config.yaml
n_head: 6
norm_place: "post"
attn_scale: 0.125
doc_mask: false
MLP neurons of a small language model. Each row is named by its layer, matrix (up: input weights) and neuron, and shows model dimensions 0-127. Each number is 128 + 24 x the weight over its row's rms, rounded and kept within 0 to 255. Numbers have three digits each.
A block is one neuron, or neurons of one layer that tend to fire together. Before each block is what it responds to, as a language model described it from the Wikipedia text at the highest values.

Mid-word fragment continuation. Second word-piece right after a short capitalized onset of a name or rare word, such as H-os-kin, S-z-ack, Ch-ic-ago, H-em-ipristis.
L11.up163:124129087142131133133193111117129191160121120131117162131092105109122163133127081145101134086129125162101127164101122179108095137116113105156109088116163130119119142120158163173143133150116138129168130152152127145149109112153142131162158158069128112123105140138138161160150168127128089144128097090156172105140091131146126131140156140156110166147125144105110140122094144137135134105113
L11.up369:152119153159112091127162113106132128136149123105133171119117109134137149117138064117114086094169085130125105073171130137119100172127146125120091119103125129130149159091133106107102118111112160139081106147159128138110103111115127096141135122174126150104142122139125146094148112118131140112149116115118141090146131159137136110097127100147093139160149123114130164149142145165142142111150
L11.up450:138127164106121121125122150076128176148163151120097118154134113129115168138106155116123149122119163140127057164118092128153094125148127133108100148126122118108161118097095139119156101162158103127176122119106155107126069136136113130114106115163107166103128116109090121151156112123131137090109052079126142092110102121139150113151114088116119127129116142088128111107175145146126132157114
L11.up701:172116117125137134132136151141162100131089102115105154134096161134114120171117119160138118128146119103096155140111154139124126138169118114150082110145133125125148173142139121149111088114148116168126120108155135129128109061103111154168116088123136131136150107089087137150097149118127106091104096093078105114124069166137153072123141130123113125158140176128077138152107127114102174093103
L11.up739:144110168164150108153150129146128121158126128132164136086101134106163123134139121084144131122169150121121099112112155137061100154129153131130128119103148120108123118149154092126098092106135120118159145133131112172124140135094084138075141171094097102139132109105109127102133097140134114140149115141105110097111129181125113152154146123144136117091144135125112113145109130138142082141120
L11.up1179:150193092116150104067127127103134136115113153083139117100086078160152141136148091099084141180155148077151104163137125134129149103163143115121120123107176111144120159098142126162088139141124090145104102108117143120157101125118095160122137156156128154150158141126132151150126185130098114144125148127106157088086133133118148094169132142124113150142166149152121141141107126185112152122107
L11.up1195:161112144120162095075123098129114166115102125140114109145090115155156088123131128158130143109115159089114106154109091118084108136159121108086117134159172080092104164114109133143138104090133148121194153114162132111118120118089124129199111163125115078117127121139124137149167183094113178114124126080125071116137086111138168117099154107117136100126123143130115130154142134168100115134123
L11.up1525:125131121131126082124120144118114172162127109118125148083077130119169151137129140140159154103115117116116086150105103122114142109152074119167061082123138096146115140155155142133142098116110141137173106161149120112107101154135120144147121124139115130105153128113138152159121090122125118100151060153078123098127086186126145161158113120149116145139118129120131113110176093137149157124109

Word-initial F/f fragments. Word-start fragments, mostly a lone F or f (sometimes T, S, N), before the rest of a split word, e.g. F|ibonacci, to f|ill, of F|ifth.
L11.up42:133133123110135117132144117139134178116106163127172095067160120069171115142118143171182114167106183144113179113128109087127157120137095112159099092101166110139152115093103122133121143122126140172106100104143128134132159092105166145128117125127104115137106134160211147079132106126110125124134144131123153166139117121148097083102101108124114087140141119175116154091117109118100142132129
L11.up413:150131107153067102123149136138110105173126140126092089104124120104096119133154171099150113140100142161160098133080114131146159130117106082146157091148139124104130123133144120101140141142116060138140122100145135163153075127088101169123134097102135156125093107141160124150170150125080168119137094115110118113142136129150109062101163146168136109121120139126150087126130117127124170135122
L11.up657:128135129129160101129160143106092120171127106102127133147145110149107115105124147126165133123118131115142145089126090136137115102101125095118118180115144125109110148128098118075115142113095146127155112136124124113141119101130109137178131137164117117153117105139102150113078123139083144114122144091095136143131124147104172110124154141152140158117081139128116156097148130094089149107156
L11.up675:137109157084149127154139132132095131134094173153094101153151153129130110130125092094146114138128156116121131155176150091148126130098093087111143147134116105116185132114119121139120104122164132115093113066164097144131122121106142104112126167153179114108114169130148117146077107106125122149101078148139102124113170114165131109111174180090129110139096141122151150135155113146122159127140
L11.up726:093176150089088171119149102107110152097158125128160139177115171133128158101112111150114116170143100148132132093100139113120159106141115148119149118150119102136141122152171120105156113129147148154114109103130119117105146154079170111156141171126152164110141120145110186122170137144133165099124088165115131097146102137119142104123118120112145137122119090117141115148140165132147142147145
L11.up804:136154130118111143073105104135136098105155132112142102128123145146122126118138108121153113159091122097100124100142126142130118130099100131107077156097133148085150168139146126142129107114128082149095151109097121101151152136106125162145130095139132116128167119140121140111079106109141132129100106141189121139120105134141127088145117074140127135114153088127155105116136118144117150146156
L11.up1172:149167165152099133126129105153124156126141161124098132082121081152128115098128133088141119161140155125144086123159110162177106115085103096162123167173140145097115114102132182117111119137086155126139124123175120113111107163104114141125096105101140086172178130111140083171126091137118141107136110112109137114172104122080130121171181112097141109144084137086198135122116155110123117116115
L11.up1248:132103136128127098094145133137135141135084102127182159164109128152108114179155143137103164131144165128096130116156119147119151145172134109132083153125104134129113145076145139096135110104134150115089089126134108166124134104105142165097140149178150126073120084065092131115143099172113127106121124123124139123091102134103124098145131137141133096105129128094133105132110145116129109100115

Second word-piece fragments. Short word pieces right after a word's first letter or two, mid-word, mostly in names and rare words, e.g. K-o-źle, S-z-czepański, h-ier-archical.
L10.up1525:139129134141106127150129170096114149084154113158148120123069075136140138101109129155111148093121142135142074118161109155112104129119105112115131139155090134100111209104186106114131160115124126145159130135125093137119141122110127128119100134130124144101133134127115143139160167126095137109111101153114113089144120150146139100152146102181160130151114118150141120133121161152117135100119

Letter F tokens. Tokens holding the letter F, mostly a capital F opening a word after a line break or punctuation, such as Fernando, Feminist, Founded.
L2.up395:126106109133131109129151091156137099127132117160111095178118127106133159141108107120130157144132162101112165114147107176110150119110118130152148141111146154118158130098089135120094090151139126121142146121148114097137118141140129125124101106130134106141149118137142148133097118158146116140131149105147128114093158132155167117120168114136099131148135144167143124147140130133130128148121
L2.up533:141144161128107136182123150154195103101091146138186117171070073174092125152147130096090125125115115091115111138043144150105117115144151148151157141106129102098137139106092164098166151134094087109107137140139148129117104098175109146127148151137120153126109154128135134142160118167103124121130129114140170121142126130101056103118143126159106135118097111165163134122132119152167155105138
L2.up749:099152159112093148157162150141124085147138087151127151143122087077107150093144137116127129177120113126093149133138139105146111116136133142144146087122104097129171172180128155112123151148129137140177102125159140111132120141100159095112150187152164079153122079137095116116079090135156123176149155122106126179135118141136114134134125152132135152147137123146162117140083137142120123124140
L2.up980:146159151121079128107130120110125170134160115154156151146160150120092128119134133122141147135141120115091098176142165130089095128153116111143104094077132116116148138108118123103139124096100118121085168134154069117138145133101105104107154110118146070137132160114097143098086087100114091141158116137138144124118128135150141077153124110118126140096106133160130075117105122109160089134103
L2.up1068:133142137137138138124124133122111151171076114119146142119105126129099147052110119117131120096100096131143106150146154128161109126167129130108131094120132125117104104163106119132140072154153147145131102089090104149154126159127103142106149135140130126134135142135156118131134140105099152148142131127115124082122087099117140136096113122134146149152149124148138096136104175124114107100103
L2.up1141:086149143118116091092103105139138141142115146140147105145105120131125134098139113132166134112151140097144105102101126105116165120063111110128133119116125126130188143088080114109161117152120087164093120097145153124086127090176138108097116116179148125099146121155123109174079150152104126125149133147133145128127122095102142126164147106148136122132134101123148141129101108161144135096119
L2.up1160:098113121099095138109137147131127131155118119162120150119126185124122111135142116145111145118105124130139139086088195120144128146133137134142148131127130083090139135115153139143120130114152122110142157122131127160138157128094124124123122098121133124114118163145114166116097117113118108171157125166136135082139121158137139152116109121159118138094137129124176109146115127118124117179132
L2.up1467:157103096144109128118114152156125167116098145122085123143147098129088142136112122130106159165198087118148138118152143150141114145145120099148116148119099130141128150126119166155110125127125115132120094119144117138140105086097137123084128148154111110115106103148143162117122083146100130148144106093141113136143154105146114089121103107098111119153117124120146146084121079105140167143133

Cell separators in numeric tables. The " | " separator between numeric cells in Wikipedia stat tables (football career totals, league standings, sports stats), often mid-row after a number; weaker on digit pieces inside long numbers and mid-word fragments.
L11.up54:097140125107134125134137135084111134135129101161109116120119111115081063101145149126151094096105104089139102127125124150140138107147117158089142140073136165123166124103198150104132136140095121100166119094119111129120151117058112104132153105116098151136111137127141149141121099147117149106119115141119140119117122080126125160148076061112153125115133136141096137162131137105133118124109
L11.up171:135148131159164152127140163117127075149126115161124156155123092110119161163160121139130139138121127157158109132097143112164137100167095125117072082105116159132138122103122155146120096099161145162143095143141120117076132148127133175110093156123137094152121140106139151121120111091071149106168140143126120111109166122111113140158178108136101151131162105102108182157140142124121086107114
L11.up377:096112124116133147154131113123166132132131130162111150164107123128146148120182131116136093146115126097084091162105119141154153177120124121115128096110180165100149143137099164115125099097148188150131122093160098129174132166166145121095097124121122112138134111142117138125116106133118109125121130119138154126152157068113140127139146122162140152138157158145113126166145104153151171119130
L11.up422:123119157135118079152130167116106153108089137131120121090108118162185135152131124150094121122135082154118108129133143113161106165130135130061117125137094122127116155123165136083134140120105124135102099127201092108131147112169123126124110167114147157135115133164115163159147117094107126099151113087120139083130112123090152074105118148129136148155131153137089139136115117125131117098132
L11.up859:128119102092113129162102129140117154138110167094173123112121137144115091160118106093138054135119130147139145127132091173122115087151124177077101113121108118134122147157109143089137100137110124145114114079110139178160104156114155155120136185125163131151113118110134162164116175120132138118118073095062117144129159121165127136180099168138172112132113097116149122142150135191114117143151
L11.up947:139140129143135167146113129142123124138176165117160161097135137111114116145116092112125110126154095106135112181136145135149170102138117146096150111148106110078153130109160114124116154125166141129137102134103113135144100148079091123124104127151130176118111088118119122155153146114147120110096101127081123090089162154117100153171120120090153172147123137130102162129100114106146138110098
L11.up1458:134150140116141118122113109166128142140127098171089167089138131120144111103136052105077099150138140171142104160160124132093165125116115143096096130105127124127173096095151087143191134107145145101125111136101110091143113168134162093161141145139129118170106123138152115135131126098093134163175137123124123089145178146130135152114123131112115098089183121156128126132096122102082143178167
L11.up1497:124085089137152091145093150093144127096127089110076145191143128126148154160115096158134125170141122175118125153160093125131134133137158117070112132131114099131083152132132109140142108120143121105159123126095127138112127127096108112141150153156138151126129131108121124136152139123123138107081125128113144149174146162100140154153130140115134160106159099138148110178174130097140111138078

Preposition plus "the". Fires on preposition-plus-"the" tokens like "in the", "to the", "from the", "into the", mostly mid-sentence before a noun phrase.
L2.up127:146138147161112112115128134139134111166170185127134101104098151114088131151101159133098132133145147144144118158137130153127116083133150117176108138164183102112134098122149113104156140116112099152104107157114092113086126118092128137098129063131132164149118139113103135102139136136108088122073132130127125150159106114140175122140117099123120102134109154163091096114141104124134132103140
L2.up143:116095134151160139127136188113092135092118080123087097143106156095115161133130105092126149126122156120148142113136158106121153121102143143101128124128114105084081137097134188151150109131113080125105122141150180122097105137175122106048110135145160159110109140090092151147140125119120133125113168167097081114108093143124125116143134109087166106128104143136101089112150157101141121057115
L2.up476:133102111106135093090119080111117103119141192106108098107145107130141144112129134110156136115170097138138119154135148174133161127130102119099130150119161107151131149098119159155145113077107151148124156113120135167157089170170091093103155098118084132134139101135096150099119124114140190169130170124076145111118154123124120124116150162134117113117117175129155071109094131150082143128104
L2.up555:095104125117116118132140145105148134166146170103141135105106139106102152131121111107116053124114136115120118169145130105171150125110096173110111121128193098111131132137075124089116106141099145091108135135107116119119136185090084120157151126122149087112157147071099169146132143127110156118156161160101150103154171073120127146118143120134134097140096085090167130100145147140140098116141
L2.up639:128140124127093107103124157102126114112140116116105100158128164150130158118123114120122107175094152113169121126125129091100122107110127169109172162112138126166114085166128147148128164132137129144096124115146109133138141175104120118103156158144073160132133146099102169135100166088090158156112144157125112094129186075138128153119118119136111129152146134166112152112103168153103135107152
L2.up949:135145103146117107153138115114129135145132150140119163097141131154117136118095141160091152134131125130134081113133116165126138097128126117108091153136127124113121162183120133122119154160107072117107173100131114173131143168148098114142137134137122117158120100120117138109157110115168113166152183144120133117150166144099108147108164124115138088111123175090121115112136121119124127157149
L2.up1225:154161117071123161128147143123106115133112119144119121127121129144133110129102102127126116136093094111130121110130173118140134111112089153130125141117147147152134148122145104121115116133156148097138130103158167129123127159101130151086118111133087129108160184148138124089122149129146166115148157108121157086095173076168119181112115108156130077131149119161148126119119104117080096097138
L2.up1344:126127104136107093163150109120153088069141122101120125127108151166108130166110124116122128106122124100097121111171118138187102141120106125170135141108101125146113125078129104134120159133109086122108137116148176144130138126131114110123108155108138158159152131133098137097080113094161113125129144119163125100136105068112126149119124124140116145103125117137145125096160124121177089129173

Headings and w-initial pieces. Fires in two groups: line breaks right after wiki section headings (==Cast==, ==Maintenance==), and word-initial w/wh pieces such as which, who, world, walnut.
L10.up560:136133141112102117117130142108136143176132152143099135139098131109136128121161147141100139078126132151139137119161166047151129067141108108094103106146081129124137140130124137091087164129104095128152155139117133138122133116130103090133131141159123093124117112111082147124125099106101124153127096167118099136126155148126160103113147127120152151139132142102161122136136108150144108160142

Line break after headings. Newline tokens right after a Wikipedia section heading's closing equals signs, such as ==Cast==, ===2000 census===, == Discography ==.
L11.up41:173126132153142136078180121108150126156117155121117110101091120107132132151132148126093152120142114128132110136138180151112137133105133121098126131121150127086093141146156135126125120133122138133110196142137117155083115107133109140132129132070095151141126130089136154148121130145137115154136125133126141116121105101122092139147118106108156155178099128112105104158118126114090131167164
L11.up174:118138138171111131127150095144148111087141104122119154174143117095121111123079099131188138102120115107106094130078089090113132143097111136166131112165109094146111125097136136120091133129135082141174115146092123139135121116100149152121161142180186153173131152129167162130173132179110097139094124084121113136112140099084167126145136118126150115114094125139105118161094110132141059150168
L11.up495:150171155133157124118140138143150185118121137139094170175070138161132127098129122120118106060126120120136153110149112145106123143127135127168114112102128106111132123129159153164151097119136117157152099168158097154120076108105127155102138170126142165125172102114107134127136132158150137140113165122097154102132179160148117119133159124113111127128169124113109145155084091159104163125127
L11.up594:110124131094119154163095142150136125102153113116129205133109053124149139133164132094170102154132116124114191122145132111180133108135151161091153112153159157108158123115096113107104094139126158135112107095115127155135129106107084143106089137153116148129113129122157170127099132102110118148100096128153146122147127127124123135141164142106149137127141162116138051153161155128137142140133
L11.up782:125115104098096093141161154148146134163082114127107114133103080150169101127156138170185139095059114098160119126142114109122129138109124134126142107149129146082169119140129159111118109119101112138120128126112135095130134128171131124111153157124154129160128114140080099151103083136135110101132124148071173125131156132095114176093180128172146152122139178133122146161155101125103146117128
L11.up836:097136105093125129129151154162156146151069172113148092151114142131114117131104157121146124118113119144161157112115150151139134111091108144135150115134152097093144103121119153149120124104149093146119113163149107141163115082151119119124077101088111109187131123162170117089125123145146143130120136167156136112092137155143118131124162145131136104159130104111105140110097137144125174164129
L11.up878:136133137137126101190116134113148112123137150148129083139124112142153116118118144096137112097170125146131090118109117157118150135151093090091149149101132100131154119153137076088118144098145121166148164117111106121109141103159088143104166163064114161100137131137129160111133109151138134065111114151125112132174150095127131095117104103154144128133180120157075102133145122137135079147141
L11.up1397:105133147133114129157096128150112127125147135089179095126113101140130080061092145144128139073094135138111124135153118105135123166142143137155148158148086093071119136133130111116160144172184094097142140107114131150101102151149121123117127138147101101164114162095147157122094137105153137147090103141130160103146158104170107144142137094119120120137137164145128085159146093164078156120127

Paragraph break tokens. Double line breaks ending a paragraph in Wikipedia articles, mostly after a sentence-final period and before a new paragraph (The, In) or a == section heading.
L2.up139:125135124132142128149088164118145102117110102107098101136126139114133115149108131112160063145127130141142150115149067120143139132113125168172145131097113120120086101084100144154091136122096101105135088097135077145122096119104125099158146159164149166163145150092148168164156112127113119157126127161180119135125119130100070125132139146097128140133133139088095147152147061140173134126125
L2.up384:135158136116162125137096088154117111085091202104124108123106108134153112124194118097092152170084097142107149125169135141099141147112135131134106160094117113119150106140141158182147158111130148088122080138175160162155149091099159099131143099156157140146110149103110111136155147148123135164130098181098150114126119158110114107132131105150100152142134115156087118082149146127101096110123
L2.up514:147115171129106144155123098117151086122148115134085082100148128162106123080154145085115082094141177165125166130115164103155119097137161143130152113140101171129142141130101165108120099105130123155154123197133097134111135139137124122135123114133138104143098123130127131139109135144128142133115119189099128134086141141116148128148123138166113122110125143123129149097132103136158162176121
L2.up521:137134153119163111176116121124140111109103151159123091131089098132143117126153132146131106110121154108119145100101134161111150101075139141103119096162138141123138153121100130163116103138133097119126154136176111095097097101102134135089125116149099121170152119155084129110119114129160106156091101156154091156150132111128113109130138139112120183156165136123093164144170135137131155185126
L2.up1232:126135139096082090122123162116131102144127173096099129128163113114109144088104126112090098129142173067097128157110108136142142111115118138129139089097109113113097099140145158166072133140117164136138150122154087116132143139141114138130117127103152116161147108140118103105113117143141157129085104098145150112091183143137165094088128123142110134143117109087125109129139112106139139165132
L2.up1324:122129151117151147161167117127128077104125123148113081134138118149121119152132129126102135120193175181126091090149130113071145104088123120136132112163090144115137152105170155148117141148123131147123101120154165141123120134189124160089075123156127090143129139129123121140074133132089110118110100124141114126106158092078100117088144118130134146109101124172154189152136114156120147130117
L2.up1428:153131132092116129207171107141125113104142153157111095115186133118145125129118122137122132094143131133126143107116141169160169100149092105134105123140144183157119120124110104141122137131124133170108123132185128134109157134104120147114150121177126125143170151099089135110155138097086108133157136169149127147094098119088077110151176120108051146132136125162139171137158128134123134124113
L2.up1519:143156137103127135156140112121128139167161143112076144103131104115120145127142091155152172132161104151149157105104079111144132085144107134189130119071118121150121141087103077133120134109080129115133160100138129137148149123105126129096137127158107111110113166114131124132127132119133143093128137152132147114139125136162129120135097110132147192107134109120159098138128124147127137128076

Table final-column separators. Pipe separators just before the last cell (usually a total) of numeric wiki table rows, as in sports stats or election results; occasionally the word-ending piece -ly.
L10.up10:138132094133114130114114152153130153089135136135119098140077152150126109193153095109115146164113152122134161133104109148138098122153113146148143170109105096127087088128104121148160139118159137156126131141147144158099123134134159131130150138139181139125087151105105172142132130071110136119106096154121102128111109100141127103188102152110097152146134122147107122133145113152124102106107

Proper-name opening fragments. First word piece of a multi-piece proper name, often a foreign place or person, such as Sh(aykhun), He(idelberg), L(isbon); also infinitive "to".
L10.up1055:124092118151149108106178159105104119111118137116137121127093146148129160131150135154121132118145113142152117124101063106156134118176119106134163121128132101109107145118136132132117123122139144123105122158150114133136122113120138125105182112106150086137144110094121159161113106172108134125117152159122175114123139121088087095103106081162106129158138170141142107167068115145053150135099

Single digits 7, 8, 9. Number tokens, mostly the digits 8, 9, 7 and sometimes 12, alone or ending a longer number, in tables, statistics, dates, chemical formulas, e.g. 3,338, 20.8, Group 8.
L2.up235:124169090173112094133130128159160147142130102161119171063125128173155122149156143115141179111135112157169138130131136125124103156135120154089082098122100111153118111164144134101149128099138144125142085108141119141138132136178187130132110152134133167126128128132122124152084115154137154134138086105143132141163111116170082099107075097111146153154126154138131114131137122117090119181109
L2.up282:119155158128109172135103115110168078120123151090119192107151121096105096118108140160189129131104125125118164115159126177129144109129080128104094125084120165156112121140102127132140081084130127142120173120119141159126116111177173152166152134154102113097146135100135137181104132124110137154147169116143144105147145140111129079087090153118111110136149132091147128089137135125109156138145
L2.up740:117105134183115126129140148132106110161100099100089163152140161148144106100150139112088146175149139111170136151094109151162126130140092153148135153130154120134111128098130175120152136095124109127142123139136104112140117144104142120129180091160148085136170151070071128133063153148125085091143107067147137109142132079083114123155133118146127120151156116119177147127124112108148141128145
L2.up1088:107117169112165127097149155169146106088095104151160136108061155142103144160142184141155113171124151124144162116166165144117107167143118138105134177130105169107072096131070125128153096127143090094144107109158149109107128097117156121133142117111144166120134125159100133139099143147086159112164161117162136150154143173160132178148130153121098151142138124140118115147145152151154126116150
L2.up1162:140094133144121123087117121164145139094113132135078113122141131096149155139119133095091104116121118112169152119102125132161155153134141108135137094156162125174102131145180141121111130138102152133054130107139165136124154158157107177135123113090157161102159144113177153148144087116086121107178131121134141133152155163087079121118137155122104136127140124136127148148126120109100128142102
L2.up1210:136118102116132126093128138130168130100074105101144093148134159177126127141141140113094104091147162089122128098135123157151125168105114134131121145096108146149112147111118166142145098110142146114101104155168117085142121190103136156142169089125130109144143127124142143159056132135126113171143144113152128132149147137139139070116167104107101182131137115132153187122157139128121140105144
L2.up1311:125180119123128119111097155148152099112130107129119140189117074152110129127145092084169123087118114116152147114147150136134152191115140180117119137125107118070101101071122146097103094095156150088151137086148107120147135148109157104087132125137147121126096118108130128149129160119091125124142100108139161098154170148127141130113164099147122144130135176162136153139105125122140115169074
L2.up1365:146137141159122120104112145144163093120089120123079125110092121115171150109142115152121132101123113139141151128160120163139153117145073136114121119129125137104138103140139109104149131128109128137129120148103109150098153081169164147133134125131182092180173110116070124142145096118134134153128142162123134129117157144063160131133127103113136116125132135114137162208126103127125165118182

Letter C word-start. Word-initial C or c tokens, mostly capitalized, that begin a name or word split into pieces, as in C+itizenship, C+eramic, c+ortex, C+E.
L2.up231:147162069160146110090088127150133120113118104129121151153148099136150153116114136123124128155177135094122139113151114155111163136138114139118119110148128122151120106079124130150163139125149140124130149131126117127143151128140126128136146132120156142143101094166122086143135110087166095097122133128161140179152152085136149121105125139099158121160141113139106109134137133141130108105085
L2.up506:094145123144105146102099128126106118116134132110141088174128130185110131112085112130125105112142119147114170128069110148193158126187104126148181153122117104090098116106182119131147137100164137110151144127144085128123123147150087130158131135109113136148123142150107134141096124217111162155136172134111156157161112144138113140138133153094078159151091150109114124145145118083106135128161
L2.up655:097095112149132148112119130123140094190116128142123105137093143097111159153124131128107159118115131104107156113153147147118182126142086148168133107100110131135112096147133118155083122116130100152155137122155129143114108151117142118113123171116137149107119135128125110136114157155117108177165126123115098083083137142090106136118094121130161156115122171149136134125104101136125134108141
L2.up830:134123138133100163141079147119144107130104134194107130121117087111170155169167089121071114118110108087098118166113134124128146112163169140110116143096065138146112116107096121099141107123113179118121188117179128115130151146177182101140138119111120160158121139103120079162115147122149146158112089102182144117103146159116166150153105153112096115141138127121129138135103127161124147153131
L2.up841:142106106080093101135128135107152097161133103129088124136142144143122140122160141132122124109123157133134110145139107112119121140123101159108097134162140114139171105137144144131107125159086152128122126148191095133145169121113157106146146124113111175114099090155176123142112116140149123157104104097115165129138122096093117154114065075122136141146119150187129114116096155104097124139087
L2.up884:131136106165103135107137130150125124126121083157117114119126117128112115127114125115098095173161099148148127130144114110129134112126076133144116083127141135115111139139139123086159164113157151156137144101131100154129173163158145086127126141153147104115102124142100099111088142137097113126112133126124122101110139135106148157139133139121098140115109106136126135118107124140125145123093
L2.up890:137098091158127145098076137152148121109146126154135151122131115109161115105165154133094123144149134156143093113117130120095127130106122141126157124105111161126165120080122174123138101148147087127157162126165144132119125117175107147179148123125160117120118117152120133117172126118166111162174138145144160187107112107137160093127078133141150139084098150080123163121171132141119139141112
L2.up1348:073147100114113100121148147155097117105148136168130123138163135125101165151121137119121120120143115153153122123162136167152125104138110094081064141083083084110115124115109137134157159134140083148142142139114140120127129112151128115151089114142135138106082104133105117125106121121134131117177149143102115161135121121148130113162078180131147147091122094119156131154186176108175115094094

Split word-initial consonants. Single-letter word starts split from the rest of the word, mostly c, also P or b, often fused with a preceding word (a c|annabinoid, of c|argo, Fort P|epperrell).
L11.up224:142106108116123092114135098159116099140115138109109122101105134098136074128133128105114169149121203119086117150148119160134091147123163168117149133127131086115166095095116148126090103126111109103118124088097143138120144146130132088155145132155124151110144134119148166115149108155174142113097139175142164159104166152107084165155123087151145142145138128094138095143106090147094142116144
L11.up240:137089124114138105123123124161155124106140148107110091144170116129130130159090083179150124122166144091152156126093131152148132104109106136119124150117164132142143126147102124162133134135132121128149110082128126103137128154110092131120059083136082147160104089097108144127116131165147131115161114043138081075128113154108121097102167130098126144125097081150138112154098121105159111121118
L11.up326:130115090145125121121111146119163108153093125152115101086172166174136104169118141130086113131129143106142146132140176137142115147123145139137127103125106128087152122163073121088148150138120113149181138113166093129136113133070151120089140146129100166098091124140141130092153106097154152148124117108110132144141135136130117131137144147111095153154147089145124091101159132120153102174119
L11.up557:118138088126152168149118183135126114126140170137124153116097137089136159125146118125048140135104147142143099115113141147123149081167139179105116146126137149149092138094148142126161099140125113157115103111158136161116109123130174144116107086132125137125113114145117080136140176140148113084124136127114121139132134071114132164163120139109105146138123122111136125130146106146190105110090
L11.up746:145102091100099157167110132104096142127143143146155095146106082137128104167132103121157133163140147127147157125144123124111141124130085123098127127097127131125106114125116134136088139119167107126108134153172141068079157160090107131128151136121123125143099122102151138153130101145106103099129120147145105120084113082131142118128099101127108188133078076152110104130163153132145092112096
L11.up919:141102151119103149120109104150115107163096141149084148118163180109132124129115092159086128115163142122104137171145133134131114096157110116102152117151075153137144093126146161124114094160070120168115126147130114130104143136106131139141125164148124116126113112113134139153132139098138139150130131059125086152068152112124123151150142111121146092133121109103134087142128141103135101129176
L11.up1063:217120131129158135074120111134143129160093135109129089165098147156112121156104110105150090163136171106162134100111121143098120138103123117147123137105156115126123135080173132082119139107173106138115083107154121105133153109136093125138141063148116141083084145148157122103115153147093110139127124091114123083122130125115132103133131130093163143148090095139151140125118116142114083102128
L11.up1265:166142083126125122111120148175113128124127158190141131111106095122110130124149147102157144127159109116153160128150161091114149117118077192122154123141143155116176134158093128104103119087106102107145115115097091132121182090096156154086140096162161141119086090107118120120153108144146117094147129139176129135156129158137096120152066113112150124162100128114145177170147123130118146104139